Part of a small language model's weights.
Size: 15 layers, 3 heads of 128 (1 for keys and values).
MLP neurons of a small language model. Each row is named by its layer, matrix (gate and up: input weights) and neuron, and shows model dimensions 192-383. Each number is 500 + 25 x the weight over its row's rms, rounded and kept within 0 to 999. Numbers have three digits each. A neuron's up and down rows have the sign that makes its largest values positive.
After each neuron's rows, "fires in" lists the words (lower case) most often at its 100 highest values on Wikipedia text that the model never trained on; "fires on" lists the tokens most often at its 100 highest values on Wikipedia text that the model never trained on.

L3.gate331:500465454482501570498490489485506494504504528515468508512538493507445483484510476513483496476526503515516576523489452480456501477470487502536506509502511480527465543513481470501489513510496512489474515488503467476508489499475491460508525478502523544505507519495485537451524531516514529488492520496470488510495474523512519519506493483461509553510497509480505535502483481471483511539495485502484508519466508529546500487504507538466531453459527478489517493522521522475471495508505525554507490547523509485521510476491516471495553531510504494466538518525519536479483548498559514464
L3.up331:511459453504487537503490513492541521520526485518471497534518528542477506478479477527550491480520523473556522506492490500497507500519543486496524508491503478508508486558524460553505523513475476486458477471516470504535508542502499466512509476516495540501551450474480526451456484469446534499518490519503511499505499546487536514501479510498547519465483499481486505493517479501470517481514461481497492564480478505519495483514479502434477522442520536495502508517507513504480522508502473506487551524472501491486513502504515472483528475546534476546494495519540533535493485494522475528
fires in: "example", "i", "it", "miles"
fires on: "I", "amp", "le", "les", "E"

L9.gate763:524436462524472469478511515459499499559479522499460503497516441521502498507469478505518520505536520498486488502512480489501524495490485514519462510545492513519496479468480466500508489504513519467537449487484543515547454502469524495464442512485479507466513489481482491465518517478498534521488493527508519523520478465481540494490488509491465474541504518508461520490517463452490508480492475460491510539480470502522476478464499468520535470515500492549485492501531536508524496477495516509469509534511512495530461523524481473486541473511501454505537545518501503518482527557485493506
L9.up763:479405506520476503507471518539496485490461569484480517541489536533488477479492478473478498513522529502460475495498508468511472498492500499465472500525513504526480516487448512490520503513503483496488509470519521478521473508462524504512470519507513501512537451463505514481523484490520508510502496508532493492511505494523492495524462504485498470526453542481497508524480512464492570505488539452514498503503498470511491526480480484511512512496485498513495527554511519498542498514530464472487490523479502521510490498450451489485480540499524499530528503520466546473480507512515483533
fires in: "of", "often"
fires on: " of"

L9.gate500:553496464525514459501550541522502527505442515515484550469499512478541509515469461510512467506495451513510519513459489470524488487472503488525491511429491501453464511511457472495472482473497534554506514471477514494465514508492501481501461513460496522491496522479500526514477530536510548466488524508499439497475457481513503514451484476455512487472507532546499496511519534483478500479504477542486495495497463534513514485501517462484583514463492491540487479488464528493483489530542495508481503550486512457495484497494535494513474479512474479483469507502504497492461484469501544498
L9.up500:538500488516531454526481509507498504524449509514471504494528544499524516529473496490515463462515476487532487483497508498554471523499477464541512487469508531511458492511508467484495450563498496483505469508494450530474524525485500483487487510469525532484539498478480527530509524512571517493468494482519491544494488496525485473485469529497475506462506476511500461502540506497497511483493464458509478529518525519473497476523495517507489493513527460482445462534508502554515557543559485473517573491492540494481483522492496496512440479467534470482514493490495506522501542521519503505
fires in: "of", "league", "in"
fires on: " of", " in", "a"

L4.gate478:514512481492469487529526514500520474486476515553447526470523489491486514506509483506499490473468507515495513465534466487541517509482513492498515472494481510530495537458452494501501510511520485528479488496444478513485497457504480492496525474519516512503469512473485491477485511488453527554456478485448582466490457517499436454520524466518466543514489562483469515522509524518499500484489524493459513533502506548470471500497480474530558510459500521542443519470518489512530475506497519498493468470547491482480500469480504493551509459489499486523512527471495491512473488468492483474
L4.up478:528526461461453512489527494495468544501500516494486485463485517476464455486504494491505480512514507515485516441462520518479506521527476470502484481507543483487496460498481480552498546502483514502504536489491522471513523463472520509513526456559481476504472481498480491512520521502484526501452479514496473482481489532495490501523495498484496451529457501521525526505482530521491496528511508485469503506501485464478544468503492535503499493478480522506462463488503487506500508492498517531492488484550484506498538430492509494487460474470520508537546470477480533504499521496490492434
fires in: "at", "matter", "paid", "of", "caledon", "starting"
fires on: " at", "t", "id", " of", "led", "ting"

L10.gate202:495477491476461517511495493512483500504502469494481561540481533460470505497510478470510506518474500511459526517490541507495519452533481483432481538480522478549518495492513509466484528438513457518497546483509481505494481481452512516494553487509457530499489494511520517519516458520434580518480503520518487495487516459532508501494525524465491464551452474500449539497494525512514473502491526508493479520505481491487441500505519506545554525468518463498508514515492511502467532490466485501506526496546503515538514545471497514521466526495453481480512501521527510503514493476518504500
L10.up202:472475475488520535508509463504530485487483483506513522508511503458500513468463481521527517472480450512505522467509516521515479488538496479542476497490517479491472520470496518508483513484495546483491470516484494545488472525476507533487534488514501515502508510444501491511507469488503514481508451524495508536489499483506507484507519482446510518498463494480461511522479466492536518521515497451490458517494488452550509519502513502508512539475506505525527506459588496486536479522515455510478490505457501535570466498539468504417523463506463530493510505545466511494496482539516531503
fires in: "at", "over", "attempts", "of"
fires on: " at", " over", " At", " of", "ver"

L9.gate926:491507536512480478513531500427492495517499495496501460490544450529477470542487476495517488495469481511534537526483475485450476482476513510465507487519492490507479488517450507500501513506452505495514483512481534456552502521499513473498523498510438456488504481478557541521511476484412488525461509514514513478506459497483529491496476475485511487531527524524496505541564515464512529495462550523483508549525532500529492495478504498503493499507520460539460448533495515474506493514488503481484531518490484493490504520474522477511571498505503466488517513501437497478495494506429508493
L9.up926:495467484495542501492530501499470494536475506546463507496530501475528451489497451506507500521486538512498517514522485515502472497482524520561500525538489519514469495502477517515539471503441506504514461484446495511533510540494475508493464520517512509497527458519526500527502509508473502476482515528512506484443498556484481488513496489527466468539523563525479464461486499490510503466518545496484490531500526500521524510483459500485451493450486455512502523524573547496531474480507498488466501490465530476530523474486508496476495495479494493517528510527464498487499508513485535506
fires in: "of", "often", "off", "offers"
fires on: " of"

L10.gate432:484468488456530497528557473523509502507481503482496488458480534464494473509440527496521500503511480531507512543498501534510524487521505527463480545480512474503503514488468499478469521504478450482525467524510490510504479532480520497527516529498477493498496551495530474502514449539460535431510474483505499455514485487520494499472473468518532471491482526538522477534520474524516459486469481484502491478504514492502500469505461494519484463485476526517481494523504449502532499494506506504460493494474532489510501499511542505465510523486512494459505515488488490440476555517577467510
L10.up432:511499553537493497471464498526519489561544500464442457518536515567478505498522484492512498501498514504542527513541559523484508468479489525530495497490503505507525510528510466501548516511543457510482504538523494548476515487499507511515485497521498490505520430524503505516515517469524478493549451529482465530459523484549513488526528521518525490473515506507522489469566506480530490464541516482473500483448535504458507507525501524535472474511523501552486508494493497489513511502515488507494546517500461532502546511517524481510483477480530495536554447539486519510522465510526526531
fires in: "there", "can", "to", "however", "hospital", "that"
fires on: "ho", "re", " can", " to", "hu", " that"

L4.gate905:519475477507502528509508499503452549509496495505460482493504519500477505545494524512492437491462569503449480511517492479504500521490499459517446464494504492547508525489504516511501510455554502531494499535469467503512477494542445543492483480513479505526461525440496485469480511485503538490439499500461511524540495463464494516531530513506506474511467523515524513492481526511502461514480485489502469523576486544513468491529507484508492514484461495521536459487508481527498507503513480518494482540514516532478490545462495506474504468512508516531523488489475516512491525505511482434
L4.up905:463480452493456510491496445478496486508486473525518503490500481484523516513518494459444499523454505504478458488466509522473486486526468474511475541517471487528532515459501561511493477502559537498500509473524490505527503522450536512475518525507512498485502489462501506508553549520510583521479505521520489494491545503530470491516477496486509526492506494494516526500497548507487483505487463492500513540518509459497492521552507511517530494479540516504530444522519462521503503512483462525511514489528534593536463538512480525553527476496477460494483499465517512543514469497529517466
fires in: "for", "of", "in", "at", "against", "sharma"
fires on: " for", " in", " of", " at"

L7.gate964:476487519475438472440498505530437521478526508495502514508490491461478486454485535493491518522500527527461547526513509500515493507511479494544436492526458465491500470483498472514484542510520505492503510482495465542449506472512494490490495470478535502508503472513461501502478491504476500529490518521476525485509478517500497496480501492528504534518468519498498518484536475461444466498515490470462473501510528456507463517477466514481536498473459532429499460491541508484495494478530482506496493485526502478493512512462513499487518517528507460539532492519501503486521495507508506492
L7.up964:513453479467497513491521520503524515553497506499508471473470506480509466480477506504505514534474487497452498525502485482525460497526515498479542484503460473521464498493496511505550526497519493538487490480546479514543496524492543537506476472519540508467550500462482486495480529524449489493521533509514517480513520531517499470508449445515501518499495497506488498532503495486536489554480503465497502520491479473471515496466515512474511485491481482477486486476502482493533503502511479483491523537525519500514486507498526511540516483499490500482528470490509541506495529539506463434
fires in: "of", "with", "at", "for", "to", "between"
fires on: " of", " with", " at", " for", " to", " between"

L9.gate934:484503504505478457494524486516478524528528513525496465529482500438470463503508510517488496512495504521530468492470526497474487524454514508475492453490538466485478491447488497521501442473518483525468512528476508487507506507536468534510505535498505477501496502486480488485507480550510482523443480523566528469584493549503494480476498498515543507516498464506505458471493520495533455510490523497554443500532509513487500497495501474490482479488520499510455481521518473515488537484532461505481496490463532484533464536509526514480514509480516494512506522515472473523531506513457536479
L9.up934:518475506482501540478529519458495496500486512524499488528491487528504498521448552487496463461463516512523505497485526497507519452454498502515484507502505518523505500517465486496509481490492523524509529492517526501486508526469549541490549500500529485469552485531480537497541501504567470509492501500513498509470472488504507505515497504509497491490542470521464482472507462523496512492502527501468516491500508535458513496471529511538531469511512462563539482495451450494496507506479516517490527497515504543500511521491522525476502517493513489496517506485467483477444495481498432499
fires in: "of", "in", "first"
fires on: " of", " in", " first", "son"

L5.gate219:497500471486484525483436535533500502510445513483522467490544533518518502510496487537525494460488520483519500525484469498493495492477439467521500499461442502511473444507488497508494500476496529525483546453507471525484474470483507488503477513507523532511488504466496507526518526515519498476521516502524515495519476509490554482476512528499468533524535470518496519485484504528476503479467517490487502494510498496466531474528501502551537504517494475527526458443459465503495513479496506470490491532495479511465491500472473466501450471495557464507483502515490517508500479497490472492
L5.up219:522473508477480464492479486524521489469488544475509490503507540471467463525468507506520538464500512482433504488465506478490481486500503506529513525514496533513546492512485491480528466509459473504478480513527549537483485546471486511443501533530511524514499477470478531510497516543495533459492495477502470494522486492501525494462514564495515554513487484489530484476491508467506507517512478487460486542544490499566519473529501485504530491501505503499526511490445493506484507503573580522495537509523506507531542499513461502512487485471464480513480479512486512477486478507507492486
fires in: "of", "and"
fires on: " of", " and"

L7.gate64:494494512523472526516511492526494499503540495478555476569501506486537492520511501474471490547477494530487472559510487512513533514536504519498548488434478479471498487515510504487483499493470520515456493523515499507541518460467475516544482515531457516484514514542517504497505532542561523509508486510476514452505559490493471517503493487558533486520477464492484471491502523512509457470511533469515505532425524496516503473488542536507513490506489487504468487524491544562483478497472437475473537485535504485486487500527509516524550518491506474511504538500493538474506521479459509514
L7.up64:506553491511492487492506509506464477528493479498544515521542505525515503506480518543452504510483504486482525502535521496514489472532555494490492496467503518527494484474471473499486480519498508513510494502550513523488467534502512491525520498560493496530480509522490501490478488467489476495499458518480479421491523505531534479499532479520475520549483507510549487498551508504503462488514527518505487496479479504488492509500448504511494464539494468531486504502529486506469567494518481491509558499456486565514541519474481500512482528497494480480551484510474506468480467504449511505
fires in: "to", "the", "his", "a"
fires on: " to", " the", " his", " a"

L7.gate702:513477479520487524553505486461463470518515455524497499532521500501518504488515502536524532507498472495483480491528479481527524480467528501514450517475519508508476499492556522480479484490493516489503521498477529476464488498461506508490489464490463503487530505527488519504499475508522499514474460484481503520518435476523509495526511521528511529492553512479526468522582569508513445458484517471494529518507460493498543483497463521454523517493514438521475491551505486528484531502493500512520531484480494467496510527490508504475507499466499496503539487485491535481518531491497526527
L7.up702:529519489518476575482534492555501495520477518510484535538486481491482568484470537502460501508498549515553493491512549491530506492560501487504476496456509497500505543489512496487466488456519536485472533486529510530466485482480506494490508459502506498511508489548491521493488507479498476503502472504516451483559497505479471510519517503528573513522506485559504504504524531522517472483528527490533505523477513489476530498486509486495495474494506494559522486520507498483497486470516543493502498490488496503470496504501486501458582503528541493527483527492505484445511531483540523501
fires in: "of", "the", "his", "in", "its", "entire"
fires on: " of", " the", " his", " in", " its", "re"

L7.gate229:525517513515534515537499512484506488517462534477469498482519497502513517515504497525487474509493504497476515466525517532450507500500512506519533471516511551510494510507558523489491514515494499519510504469490531509507526470511465471486477491538493509492497479468491501515517519514516490491581480546543520520495498505482519499456496472541468473517516511474452503483531513523520464438443512473485508483494495515459464498476540471449507496517455513496470499503520501510490462453477493504482514527464525497481507493527475464462510500434470472519524506499505510536498535505469553513
L7.up229:525499498525502513500500508519562487490485502499434545477492546516547517437476476489475519526498503530462509474496521482493522515546519451497524474509517510490479502496501532562488484494502503472481525457509523507482527475518533503515470494538486497498478465484465487535459517499426501480502508528501516530527494535517474521511490521499490491546485495519539461456474478491450527462537498453549468491461484457531531530443533524457497474514522514481494478555488552503485505498514501453469484516493497485517522480527478481459467465484472521499533521549508509476500508489498516525
fires in: "management", "manager", "of", "age", "role", "saw"
fires on: "age", "sa", " of", " role", "ie", "u"